Weights of a small transformer language model: capped logits.
MLP neurons of a small language model. Each row is named by its layer, matrix (gate and up: input weights) and neuron, and shows model dimensions 160-287. Each number is 128 + 24 x the weight over its row's rms, rounded and kept within 0 to 255. Numbers have three digits each. A neuron's up and down rows have the sign that makes its largest values positive.
A block is one neuron, or neurons of one layer that tend to fire together. After each block is what it responds to, as a language model described it from the Wikipedia text at the highest values.

L8.gate176:130125106099096111131115161151151102141137122141108117071147134132160092104157127093108106133122130140139090165116132058123085165137109146135151180131146142134088096144172119122103103080154121137097138154118139157122141110159142113102108180110152137138128177111110173142131089146167132121120122161131154127156122145149138126155118158135152114133137119112155125148084123136075156087146
L8.up176:090144153160165134128123105114145145134112133152112116074145121096132140141154146110169105149153131103104109111114121096135162174107116099095120108162189124124139153103139101124142178096143071145119156117118108154133136124096140183110138184146117123075109091118134154102171112126119149089131146170075101112152115103096116137118133133154156145108104129105131146113109092135130112177158
L8.gate213:112111097159126152115124100131132151105122135175134146144123110160131101129152119099125133171089152140141122098144116164126116162135125143109155153128149125104103128149155107131099113078106138114132093156137125109124097150161155135126129081144123117167169148119148102122138091142132151137097098104122169125134151119176103079129126154112147124118114102172084096101108105111121143148147
L8.up213:129069116113112149118150132155152138160133126146135127147125107045146114105175147126118116093137132136137121134115113123123092113144155169088141140175122091100141081127118118154141143142133135118119116129095103152087118118149134120192110133121107105114146123108120141104148099159178130152095118115113147155115087175118123097095155127139110141158113095118117109157137093147128135151130
L8.gate334:117108120133130175134136098094143139143141129125132088089120137151143156175102149147124118173149161120130090119139118109110125128114094118146162161123133131110106116126166169153110137107142151092094115173125134165137145102164096144090112146118140152137101124123118137151126120140134133083138132131130100144214171076147152134151147124181121158122137134153121160171102122144144121155144
L8.up334:121117098135162144146150126122144165123113132174135167160146110150139097130129109133106122129131153142100141146065059116095114114067136103149138110192127182119135068127126134117154142116145122156123140131127154132151104149092188154143120110134105135113113150106108152127113099100119116115122161085136109112141106123149133079126147166135141137135142119101139102128095119166137163116125
L8.gate443:095110160092157174087152134112171142117104130160118117135134121175132166148159144133099140087123129068151087120143091132102141127174111096136122121157092131125138128135153163136114150122097138165119148152122150132143111145145144150102090129120158152121120139134091094130150120109115127101122125105167117149149117101149165120177137136135179147156122121128167145097141141173163118131097
L8.up443:155112121132145142088153141148136129134124145129125137127139103121167133118120160142133189101131119150122147196126104129107146108132117107134153177146179150156124142162127115108137138104153101121144131170131144103145115125094221109111114134129169110164098135144101108147137069099139122135108153155178076104131152123143145114129120152133132154123179114148102106115102126127126099150121
L8.gate937:130107115102149109101145088122118103149160089179151135081135117093121070130138122095143138135160133148169124120143122185155133154147154151122100117091132126100129130132154110145142117147103104118147115159108107107140126102156113113145104122073143085143158127166103118111108126146134108118169134154117103127140165093167140135147097117153187136183112115129099142170101109107134146085145
L8.up937:111122080135098182106118130150177150094148124171164100083145146094076141154122139130076151138107141112164114104117143157120129131119140107142133107109098127088151142120144123110140137090162134106124124122148103136141127101089104118156145163176166162157112073125125123134137114152144103098093149127157140097131132115142127116151136123106123134104107107090139111101129113103126168120134
L8.gate973:129111138120089135111126126117136151171137118156100113144102116157129168131154139161099144113158165117128160122104126182150103139121118088134108101132119130104125139090135133154121132082147124129153129133160122138137096140092144138132145132138157109104106137111119132092098111111125194128126108157132137120132124108148152093173096153150142130139144145125090155137129118140153136147091
L8.up973:109159112163116093145150149094102105121084098125166096128165110152105124104129151123138138106151136105094140170116119123110104145120093117134140103121172130091162131119146177147094103104101141139131141114142108137111109149181186123150123098164118113162145139130119155111093159118104133133129135147083085122176128132156135134127125137135084134175124155123101112123093101112136155147118
L8.gate974:154112125106134125159136108096092177143154129191147107129116124103138135105112181091123160139158139143137137118093104137109069119081119143112131102135133128139153097147111159155162120096127126087173132145138111101123137121142137125111090102094146116146129156128138161154135108103124125102144155148147134147139100101129138086137093174155140108127111140145142134160100130128131122143113
L8.up974:135119111144129142130089159141135100088131164132147150138113122127154154111111181140143152127120155118139128105112141076122140139156093158142185167138143120127096104093173101115154142144154126099102158123115132145154163104145133128135112158112129134131113143103116192161147076110102135147143141172117174151191132114121155115093092102121133138145156154174097110126136120143127151113183
L8.gate1026:103096143117121153144160124111133109168145126167132132116124179089125109108202185094107120124117163124113108109108120105116108131118095156148146088158130180129107136167115130120119129101122157149153151143170115120111100130167148140153130135142156165118140099130110119136110124140117177162092156133108125097113099152139131110134135164146127117138121121161138127102160154135147138115143
L8.up1026:118136129122137105112163166140125091123155112127141130086148084169136133152137133128133076167083128120082121131130127135146130165149113127166119172174136134110172099103135124145131132107113147113158113155141129111075198109114132104097099163122094131131106119092110109114156142111121118114100150143117132139127099152153179110146108114168110113158116105112101140121134101125179138143156
Description: Section heading closers

L2.gate47:128091122099135106157131112155128112122131142136112113144119140121108102110151142155155156172122131120111160115085125076143141118149088144124167106122125129128108155110088136191112158103163144106144135120142130116120126095086096150103146106126118075152127061098122142129101093127171137174106116148142118132164145082148125130104104130149108159206108165114099138047124088156128109141135
L2.up47:118118163111143187146135128118105113105158159156076113154138102083129105130156137114149135116126076081124112111166121087112110116118155160171104123120073132100117166120100124151111169136157120101107126119093149110105140139139133140153142117157106102115111113146113081124122127121137117198148135112125114161149113112134127149140136111132117101118131169149128150123144142105118106184082
L2.gate71:093143136130124137120139169120133113126164095164106132143116095144160123167104116128152150095090108091109145142141110164051103131156099176110170115134147126156162106125143125131130171107111126130091111131119094108130116114155096131098142158125119146123165130127170139127133083119158134133168118139132115113093117109131153100127129120177135156130129164142090153116128128151108144148123
L2.up71:143130143122139159120130087136145123122136106141124110143121110111155140143126125102125162129122090081086106150140108153093121137128104182131155132118115142142164120107112101099155139086136157154107108164111134093109114153144093144107147123105113151141138144118184116121136065147144141141160110109155116131092128108083154108124102121141158156115137152090094170105135115163081134149122
L2.gate255:087098143134129113104147131133132142095092130136141098137117113143148149124116138158110078159142124155126115115149110106098144066104087122136140152109137148126118132117114098107129109120106149109120147150162117127094107127152089141138127098079146152108111066122119123108133134145122145135123132123119154135128101113111135153136144129156131161064131116179125110138190109075092130074074
L2.up255:131134108124131131202154151122089144147163138128125143146129107145078146147128106103104158133123133098111145096122083086128138157113165109132154148150146124140120150088108109144152122145101140143135098121146166158097086098115129027134115078106120155135104136119093121137154145100119167108151134148095095146157142124164105128108145146133140138132097133130059160130109079175125130124141
L2.gate420:155125124089089131112137140103098147117122141145115142127124072149125096146123104167154103085139098107141124136137152132157144115119122137175168117120140146140133123118082094139107151139132132112176123123093125108150126125122159143118109161101105109103131110119153129179111093147160129168117103159143115147115084153098184118130127155131134134200148081117167148111083105106150103102184
L2.up420:145134117103101114099154127116088157124108137148121149137126081144111096159093116168148106090140093100128120144149162131156142117141127139189157095113146141135134136112081117116101141137141143098176121110082126103155114117107141148118118144110109139092138108130140144175096119148149133172108111160156116151117083144096183109133113150128131121178167100088175160100084113115154118099174
L2.gate472:120132159126073118085130155117159161140129097167125139093085098140139114108146103148128141138133191096133134157128100127094144140168132149133177160136118162125125105107114122147107134128111151102155134123120125100132128119105085099099087140121161147135112104145174113117098125131142191153119144159163154098092132151108130143149089169166177157157126155118090103159139098137081127152146
L2.up472:123143150135079127090100164121147159118125111142110133118110082148137106090113092163096136138122175071141115161154130127114153150166138176157175166120100135121137122101116116154114141118150140119161119147088143088128145118107103137077095139103163143140096114152170103108077141124132153171120126159166130141119111158082128130135105157131156124124121186094111120156158104129108123154121
L2.gate662:111130099084105119091177107134104156116139138176143158137124109132176112133108096122113105093140163135104123119134079092068112125106108099131146121174094157125127073157143136166129155092131089113150153144123084142122105150133145156127104128105111116112127173110125175138138095133130117142126146168146115121130112079118174094148125161164125121150131110123090130086105108164165156154110
L2.up662:123118132083093124101134137146144167156101142146180154120115118176151137139144153146142085102169171137139124102096062118085080121107113118127168125157144145139116122151147170147155126113113110125105139147121122131127125145159170118142088136113166113080135141109128147164137101127100131114125172157175126111151126097107146101178099150153121166136150113142064123126136112183136131121124
L2.gate739:114143136104138198103116130111070146135143139154093119149141118094137106119156125138161109122135093099107135136160127138132131134172124155134164115136101122101146129133137124137122133180161117111141160103159175107145099123123091130099135092140095056099067121136112114125122096150114106124106134151130120133131137134139128150120118122144129147104138127124174095112130124137139128141104
L2.up739:145134085095168107100108149131084103114134129163102111131117147112164085095102117182140156137122145097090155096101111111119159099097127128141172108167123112113128123121072090148165177097157117114155139123157112108121156121152110138154093083105126156102133141136139177138158090088136122108144112166167095162182113109130165119091122111186137131159145084111127081142078093158104091113142
L2.gate1086:121138160077159104092153106117157126116204123136139141128103118142144088149166138108131134131134122131149098151129120064135144135119089158121113152139057124135149122063110105121123125136100129154162143141114143125131176112098142116123090136121153135118121114136133116138158128123122131125094141151143104134117136155108141150099136113164137191134149123122126118127184088131165141121141
L2.up1086:153134097078137146158116144137100100137126103146090124128091105102158060149097166136126107104170121105115113144144132121080151124148137140147154142169190092172097133116110110122138135184127116144152121147103125095150096127115090167130127088143140119133140126121119103108078139151164137105129093136163085137141147123126128157080147100084117135140101132144156135137082145135120150139076
Description: Number and phrase endings

L9.gate483:132125158117121126127120128172163141135185109121157150111178098139122176108134129115135121156169122116200136145122142080101088138085167136100168065133131148137133102143138092114144145129113105143096099154165101122143133122113084093108168141117157099098114151120113113128119116146085132151112160145147125126139142149147113087089126114155108124142153103135062132124108108166133137149088
L9.up483:139123148093188109092134127144142131110168168122160124079169145142104116093086147147113136153123094130151108141128150074133095107125113122126083086089082084116096148124107108133119145134099140132099137128118143168157155169086159154144152157122145113133131104090128108153142118108091105159113119181163102125106150099124152099134110125158131102140162093165124113178161142157144137131099
Description: Heading closing markers

L9.gate705:129095142131114144078105143133175144134152132138109115085146119145111145117171173132088140162138153119160132140123123122074109115110096096140100166132153135102118157118153135119097094110175169135132141107113102139149106131149168088154120134146172137129102106127120136140116124112159125152124121157126147109106148141132122102098092136149117128146151145119198134115153143175132110150074
L9.up705:114149172120155147108120108139094119091104108101129121112136103101114159176161108100137092129145123146151082156129128157117126129131109126137115098130062157158177132132147088131127103144155127161098131061142086120073167118119118087105097120112131118129138099139152106088160171118142126167114120161112133131132167133123128157121148095111169120164133154157165104116150132135145129104082
Description: Years in date spans

L2.gate339:149140084107159164130104116081102096095106107166088114160169085119131083157121117145144119055094097102130105149138164190135111139137124121144150140138132121123155128147129078126135124125129105117128140103110132073147114176160137167100132108105098117135151134125104100104145149157154127115112094096115112145136111141152130118141109078113156114103122142099151127110106132106107172111145
L2.up339:129173108170146118140168160117136117151136098118122144143141106127130157146101126122157148160150165127066091165149094132129113120157151145149163142113118118159112163162175131116112124133149153149079099106143104113125156132154089134135098134147131135151111132101134129101155143128138125121177151104122080141140121131098142152138170141103114148131092099073133136157144129111130140171119
L2.gate424:132163135145142140105116123080143127152093090093140121136171091120135137157115127126096152155101119120123096121152141146106106194138142121131157130133167103141121125169170097139122137113133140131114134125117137094096132164143131107110170144105118108171141131122117112124216106155085117115172120050134108173115121097127153152094146159129138075125079135102150132148106136120151133131082
L2.up424:090146101139121115110112134051091174117088098117114111173171070137128106196143115137090149120116115121133149197163143149126163182127141104130104131138153171095133098138145082155132157167124145126118142141115114126119105160128117150096145120136120142182153137134098132114156125140146091086158115073121116152114119097148114122103150137115158075155103133097130112118106133105142119147117
L2.gate519:082123114110176181103156098110102069101117137144113122129121129138103094146129125137134137116091154108114133093142130130127132159140146106154068127100127124108167107161153090178089084133133126122156139116094126104140138146121104147125147141142121093168091124127136125100163166133094148097078114146121099139146157118142170142114164145099137128162117135118159120132176091123093128173155
L2.up519:101105136160128132116195155148141111125086138117111116129133155154089112145153133110128113119154137126128133106156111105117111167136119119156121156114180117101107149168152098130104080143120115108154164128110112119153166145146151087153102158130144125107106163108125127068156120177119153072096139136086126101165148135113155145142126132146147143142151121158128127117157143127093167133146
L2.gate552:104073092123146134095142123131144106096082103117106127089124167147101105146135159121135130117099169095109161092117081148117102144128125100169108112082144152129129101177153108139096111139128128134173151127119126129143155109131161134142124151128138124152124139107146136126150128162138183113110117136123095125160138140138175138108140142146108149179158128159125118088143086133086143163158
L2.up552:095103099143167152093155112119130092110087135119105148109130154148051091161127137119138141137125141101108148080128095140140117174138156089156111143083159122118139113174154097145086119130116139129157153127105116120146170128111148141122125137123119123163090121118132130114144143139140144088106100126127085134151148104147161128127156139143106145164140127137140109080146087113103139148166
L2.gate620:121152121126174149083136130086101126118114108146118146175161107106113108134090101133137143125085107114115097144152176130176138148156148101177148124149131111116132088148150079108121114157151110111118102113110139113105141145106134136137129110105078101157124161128141092124163137153147089149127105111114133139131129121137126143123166114101131072131109140105176147130148159121168090147105
L2.up620:135135112156119128166118144112138125114125099114138114149217122122098114149130122091111140118105138148133145125098166173139132144125112138130126123140110154135125095144161088127135114110149115168125126113150164131113103125106126134127125123109177126237133113137147110118215129150097118093138132011139087101135123060120134142143128142119148105157087141107144135109154144124114111170167
L2.gate789:143166097158155144110110142120109155128152150130141093172139113140092146116157112104104132111121123126100098168117112121101088199112170118129121126186138101105118130148187128140127166147085152129121139117136125110127143118213116121141122151131134118150136161093107120139129154124125159156174128110119134152150150138159132114188122127148135118148100125081165115133143158158144149099141
L2.up789:149160125150173102079124126114096155105117085102124120145158100158081128136140121146128119092123118132125103143126072166110104135092117103106098116165147115128122121146132122093100169151061105099095151121143120085160111152175173113107147153149129091129116119083130129148161122133168107142146147077105111143142169127118142094128165120170115119135123121111133116107136122107105141155164
L2.gate860:112088139128127093144126100148136165139089118131140112136115122173155129160133131115076128104120133099148151133148118129129126160109116134109101144148141182150132151118115190141129100151106100125173117111116142079123147168057145131115140064166163099132084124106118094145160153119110140105114138166103083137129155144172135112185115119155119166128141130139142116116097133130123118159151
L2.up860:128090161129137087171117114124142160127135125127137107178132128191180145141119116135090125123140143082114151093149117122124129159116101122125108143132146166115126125109129179106144090144116078146142082108133180114120156188100145143120122078154166091148088130125128094145172109154106125109123133125109076153114130136180146123143127109140138162144134125101133153128101153125128106157162
L2.gate925:170108203129143145115138182106123137126115164096131119176163128156144165168143120101124121122190120118140121128098110144114132141089115123140149130124162128143142095126134118116149108117101101179107120143135107163133127148150162108063117153104173126161138122120124162123135147177118130123151107100146115090115152106114140151145147098070154109162103164102124075116153135126136136118109
L2.up925:130149127137112159137139138093109106100112195139101147123116127122052095123107145119109122102140118087139115157145129123120125121151141101147073174132122112128137154098164110111115145158125091133130127120147167089077078127128067152142121144151103186140145165098089080112158100156151102137149154109113132141137135111139134140124147124151123104152110159083119134135131192123122119112111
Description: Parenthetical years after titles

L9.gate722:157081127147150116104100098156104145118151150119115163148135157152090163132138147119149096138135119141087156121062104150150125087115155097126110093130125113143147142151152124141152146153105133085126157110178142089111139112163122074170145100121141131129144131164126134122143132152137139146079149127132124103122161136096140137116071140166134108166146167132107134149141140144125119165122
L9.up722:102121115104167131118133144149138142111146148165164088092126120134084106186141136093101154103136133100154144195135140153142167123146106116120114107126153097130127133138133093148103147083147146146129119151128119159150147118142091155119122127154109126132115111139123124126118128122138114079124152113158102111148127081126101167108134154127156125131105124122152145151144107118140141083148
Description: Field separators after names

L8.gate28:104121074128141112115131094146130096048163123146110122138141130152139112124143155089111096112144130101145106103094120123146102146127130099107102132123135132096129055156134095135128101078118076108154152139102120123141131110118154158175188101117124131127124127130125158121119139145160095069100113105086140103141118166187074103105123124136131091130155106148138133108111134112151113101148
L8.up28:145098106106127170088127088139123078065152069162119110161153156170162113112157134101125106128095138118150161142125119130169117156099133099118120134137128135106094101170134103133144085118131136102142157141103105142149123120103153110151172124085164141123120110120129109122096116118148132123112089101072117145139115161189065116110154118125143112128160145175131107135092135092120146113164
L8.gate106:144096116112054140134154124133090126144114143139160172143080160133140130150129165114123119142136147098151103140077108122124112136113087094154172110154139107123155110122112150179098140132138096115118153166126129122066107122097133128131127136090132180150152117142140153103093127134074139101113117122136163139113142143161110154128147127130124184154096105118145146132167154103120110149126
L8.up106:122169136135139158140120058104133154098095172136157121086115169108144130108113122156137125131119103167119124158124129149087117175151097128154110119141122122103104123137130138135128103095138123097139124135107092133100112124147111160123131100120139104149091172115134112114164083147144153187119140104138135138141122081130129117127109088119115127131110121185063115135098172135119094093143
L8.gate128:164108127132126139122115176174109146099108133142130114125108093098133112131137170108113132133121143143138141180111102102100172098118118189134095109090129105105104137120132117134100152143128104116127140124121184102122127114109136107113108146138145121122127106096099159126078085161124116108107111107145115117114105131110142056124082135120143167160088153161161134170133124111101099144111
L8.up128:099132104112150126145135092144177151135136154129186131154128133125140163139137097093096147184112111158167110161111118130141120121143127116157093125131101095117125112138152106132119162113136111117146107149115155115130117154110157181171127129118126088158110145153072129155131118150138132113099106146138138104129113126145119158108143122132076119047110185123120119154160137111155123118142
L8.gate180:119153131141105145139121096125128141077155100171106116165120110096144138125153144175080130161166151064115134141066126155115093122111161153112130129116127118101147099125128122148136106103134121101095135146119104157152123078144113127133133089141142138123114127138151173108110134145047120118145122140127095142143097131147113079131121170102135153133115136117152103139152122110178105107103
L8.up180:148148090122143151087148145135105133080170105165137118094161143101101161085105156184101101130110138089123153096118122141145112129117179135129104147118150139132099073085138079144114098140111139103087153156116120162141115094125133132155157175128120130097115124106126164140207143148138096133121080112092114132139119112121117100128171163144148160123178116116120139135127071141114091128132
L8.gate302:185139114105077156160129128114147155171092122127138164122080118115114154106111117130138128168139136142147093141148110100095110125147107142111164112143134092098108135096136132160137110137158186171160148139136172120110132090104113159135093144110162155127177121114133146071157103172163143157167108131130090124115093139111136107122082093122126128125128157101121153139111114176088163121132
L8.up302:129127124137136107146142115132122063145098120131142093155128099108145139129128131126136093113150147125144142160142118161109120116110094134135156101141125139141121125158122120146103176121090143130111141157142119109111111133125127138098101081141131159134123144123102177108162129142145159142111122116107186136183125167151126172119148127156134144128125164077117110065130141099135145087176
L8.gate471:119119064116110161104104122181141120113113133084175133137081176119127151134137172133073106159172144157134128138094105121106092136112106101118097118110106093112134067155112172116103119113104170139155145118091124109124122087118144133156114126091161100127212105120107154129113101101124133175125144163115124131158092165176130151087161130135130127092111124140113131128146113160081181118103
L8.up471:157114120135097171127118142141099123118082097128123148154136107086150113128143142122096126133170112128127165133135108112116113136164154090115138109136099134108172132127163137087088156198087126116143178118112102118123088126142137110172130125164112104130131159131180116131110122153105104115144147116083094126118145125119150152137117130121133125153108186151127116076137098119097133105098
L8.gate691:128074130109176146126174113101103138107134194133156107105104156134097128159136148090130143125107149140160138157120156141112116144087122082148075129104122119142143150119139149140151149077152146123103110140137134089121120121121149108125130119113144161118141107118124117141120146133139178106121139122103082114134112169123094076136130125127121111097144113135106093108097129111147130110154
L8.up691:114117074068121144148159093150096126103175182153119086147145148123126137153129141131147118140095134097102122153166149114098112122102164133116128119102112122150128113142166114177137136111176116126096118146120149109134139143078164108164128158109138073165135126101124073100114126134139118103101138122120124132140155165182122126122092120111129139103134117126133137120153155104136108197153
L8.gate1080:131136091113179124135091119148127147137091101099101080124100111114157134080143172139073121155116117126170124113137167147149130104139110114130164136095092107161105117127129131132116118126137139113134134191150140100136110132117069122099121164133150138118105129164117108152131087139109151129076112121159108118147114188181096128107136151130119135142127176143118138079118131178126149136105
L8.up1080:131129105143157152141103112123138150130154117094083112119132118142087147123103160124103093106091143092158124117119107158172116090137135156148142153105149118126088105117140165170117122130115151129142113109132165164147096145139079070139146128096143119111152129156132072140089084126120091095106142104132127134140104095167127134101129163102112133137146144134103133154111107110169172105154
Description: Years in date phrases

L2.gate239:100106135152151130105136164092108158122148137084121088126162130127104169132169150120114152136136120147113125136154165141114121150130094138137116135114099140089135144140157089115138156134167128136132160094149119131158150114172133123128105145124108136207111139124128106131140160126111099155153121072155113094095171125115125108118125150166119089112099125164085129129125133167152121139160
L2.up239:122117138116129149142131162096126144107150152120089090126191135087135135120139118113138129148147111127136138146133151127134117186158101145173115140094096132092105134144149087144142118141155175161126122125128136133152131109170097116144114121158138122153114136155122105150125172119122099151137139112152108143145143123144108119130126125133106076148099118142128117121135128129115080152140
L2.gate388:210133167159113144111140142092082148123140103124107104164136142158127101131158141129140114098102121124119124112180098147129109116150132127118131122155129123122124141097150117114164122141102123141128142088143138083120134157200189098162143125148140116102116176142086097191159142137143149163146170112120149125132135173083137129141157107146134129109134166151113110116170132110097116148145
L2.up388:184140158167094127125127148109059151116106106113094112168167141142145123123136124150129142079078129131144090099177124121109115098135172148134149133151132106095132159103162114137135115119127112137127147130145143089128144173148140109126142149149112112107106175140102120125124141126139124131123147094126143150141103179091136142116165103119120111082125180137141138115149158090091129112130
L2.gate510:181132177136117164116131127133115102107143107142082083128129096143177141151123103121146164085110160100107111128155142122152113145165129096118123131107125116135149140171154114102112124132161127161106103143113137113151124101110116142135175151124118130132110150184158090133173193156111132167132095129134117131131109115108149142083141150093088093101156146103140110131127128098168127154101
L2.up510:132112129108175128098164129131125145132163114130112136150134143098102124124151165132117128155098074119106124165123110139126119146089180122173138102131097110061130112139100149161140130137138101137141116130134141120157135137157153119082067133101117113113143088123096154101130075115113130087149135110134132147189154103175129126123175145132156125131133117175057156132143153166101126127124
L2.gate526:151160137117145164114132100120116139107124144177158094137131129121134127131101102112137097127155136136160112154142120119091129154144101112183147133105144131136177137148141104105122087149114182152178137072145073111113097093128104106135136127106122144136099144137116150128129182131101111144121118122134111114122142134169103121131155082150139109145117132152156150103172168102126157117116
L2.up526:151116156099083152105156119133137129128130127166136124104094128137134114167133175150130093174145130145174147136087098143079122147121131138147133121116139154109157148162119131150129113119126137132099146120118087073140112116150127073138112142076153121152120131130124114115139127122123149111107138139118107097106150169150128134108161103143154129139100137170107132131176170145127175164079
L2.gate753:125124125126146146143163177127106137076127076114097096125134103123112094131122124166157128127105147094118142161166157173130095104120127128123115125157156128100137128128158107161140133128124097126102151091121167125127090112101157074091124127126111154160111140137159100128145127144121153157119128136128136136136112133177110080140122144127133131113089170103098128146113117133163110137153
L2.up753:100131120087126148109180158105114099121139146103115170109151091144111111146138134125143128120098158135138124152168127119132081133107103133137137122159157127108133157137137113144125135162094098093104168106155115090128115154107123133124104160122104162158147156156151134127145126176164145167114123135138178141078125164137118157172112145156147135146073159110083099096118124142131106166180
L2.gate770:129108119150137163154174131121097124074108092116119114139126103102170126168120135112160160105126085124133128087132134136148131159138131119144120139053109095126169118120165130121127139171144150105136159096131124087133126115121101178169168115118120136143145112145127124136155176129148118166114139138106143123145156088104137114085168120125114121184129135131166104134092163097130118131078
L2.up770:156116120140144077146129178126123115110106165126125122103151102136150095174102130149164122158123105117108151098094106150115111119152106122143119117112133106126170133120140111142136121135100147146123157102110155116127142155150131120140113116108120146117140140147108109111130120120102127125077153160151134110089155140134139130145130114108130113128096123122129110089180131127109148114107
L2.gate857:176150137139133140178150126086096127083139092153115078153183091117136125103111099133128161094109084143132082107156142140124124143124147126137136158115116109121179118157163092147157156118135138108157143145139111097128105130122145160117191143130092083138108146091131122129156161133105082153139140070094129128123091089133117164120137128132125046137095158104155151122139152113165113100089
L2.up857:183099189132094084108152128133116096107110142134131148099092116116128093107171164160174112122096097145158106127113107138127168101138138128129102137129132104129136174111135121114182115105156122160129123119115101109146138082182150097115117149103128101128120136138127135141156121052126155134143173179121124134090169129124154123160106123135148119147154145149112114097130129151099133168093
L2.gate940:147100118148139101078092155119109110102146128121118108136122155120121122105113137133124147145105073189144104148091144135080120129123089139102087139133148131090096143150145102123134100161131111110133124063127105133158157099126142091127107128149154136158105116110139160100160117084137121106090180151126154146119122100167143156146099129144155159134139115081097100133111097140107155127139
L2.up940:132122114153117126087111161088121086132161093131139123092121119117089143099112114119112132130116055151152103131097135109093119106131103107104109120159148097137098144138121110127125117169134140150131083108105080130170161112112142104130132125142141138171104134132127198097143110067139083090102138150134159152131109091180140133120124138136135128135161126122140104122125089088074157107124
Description: Years and numeric tokens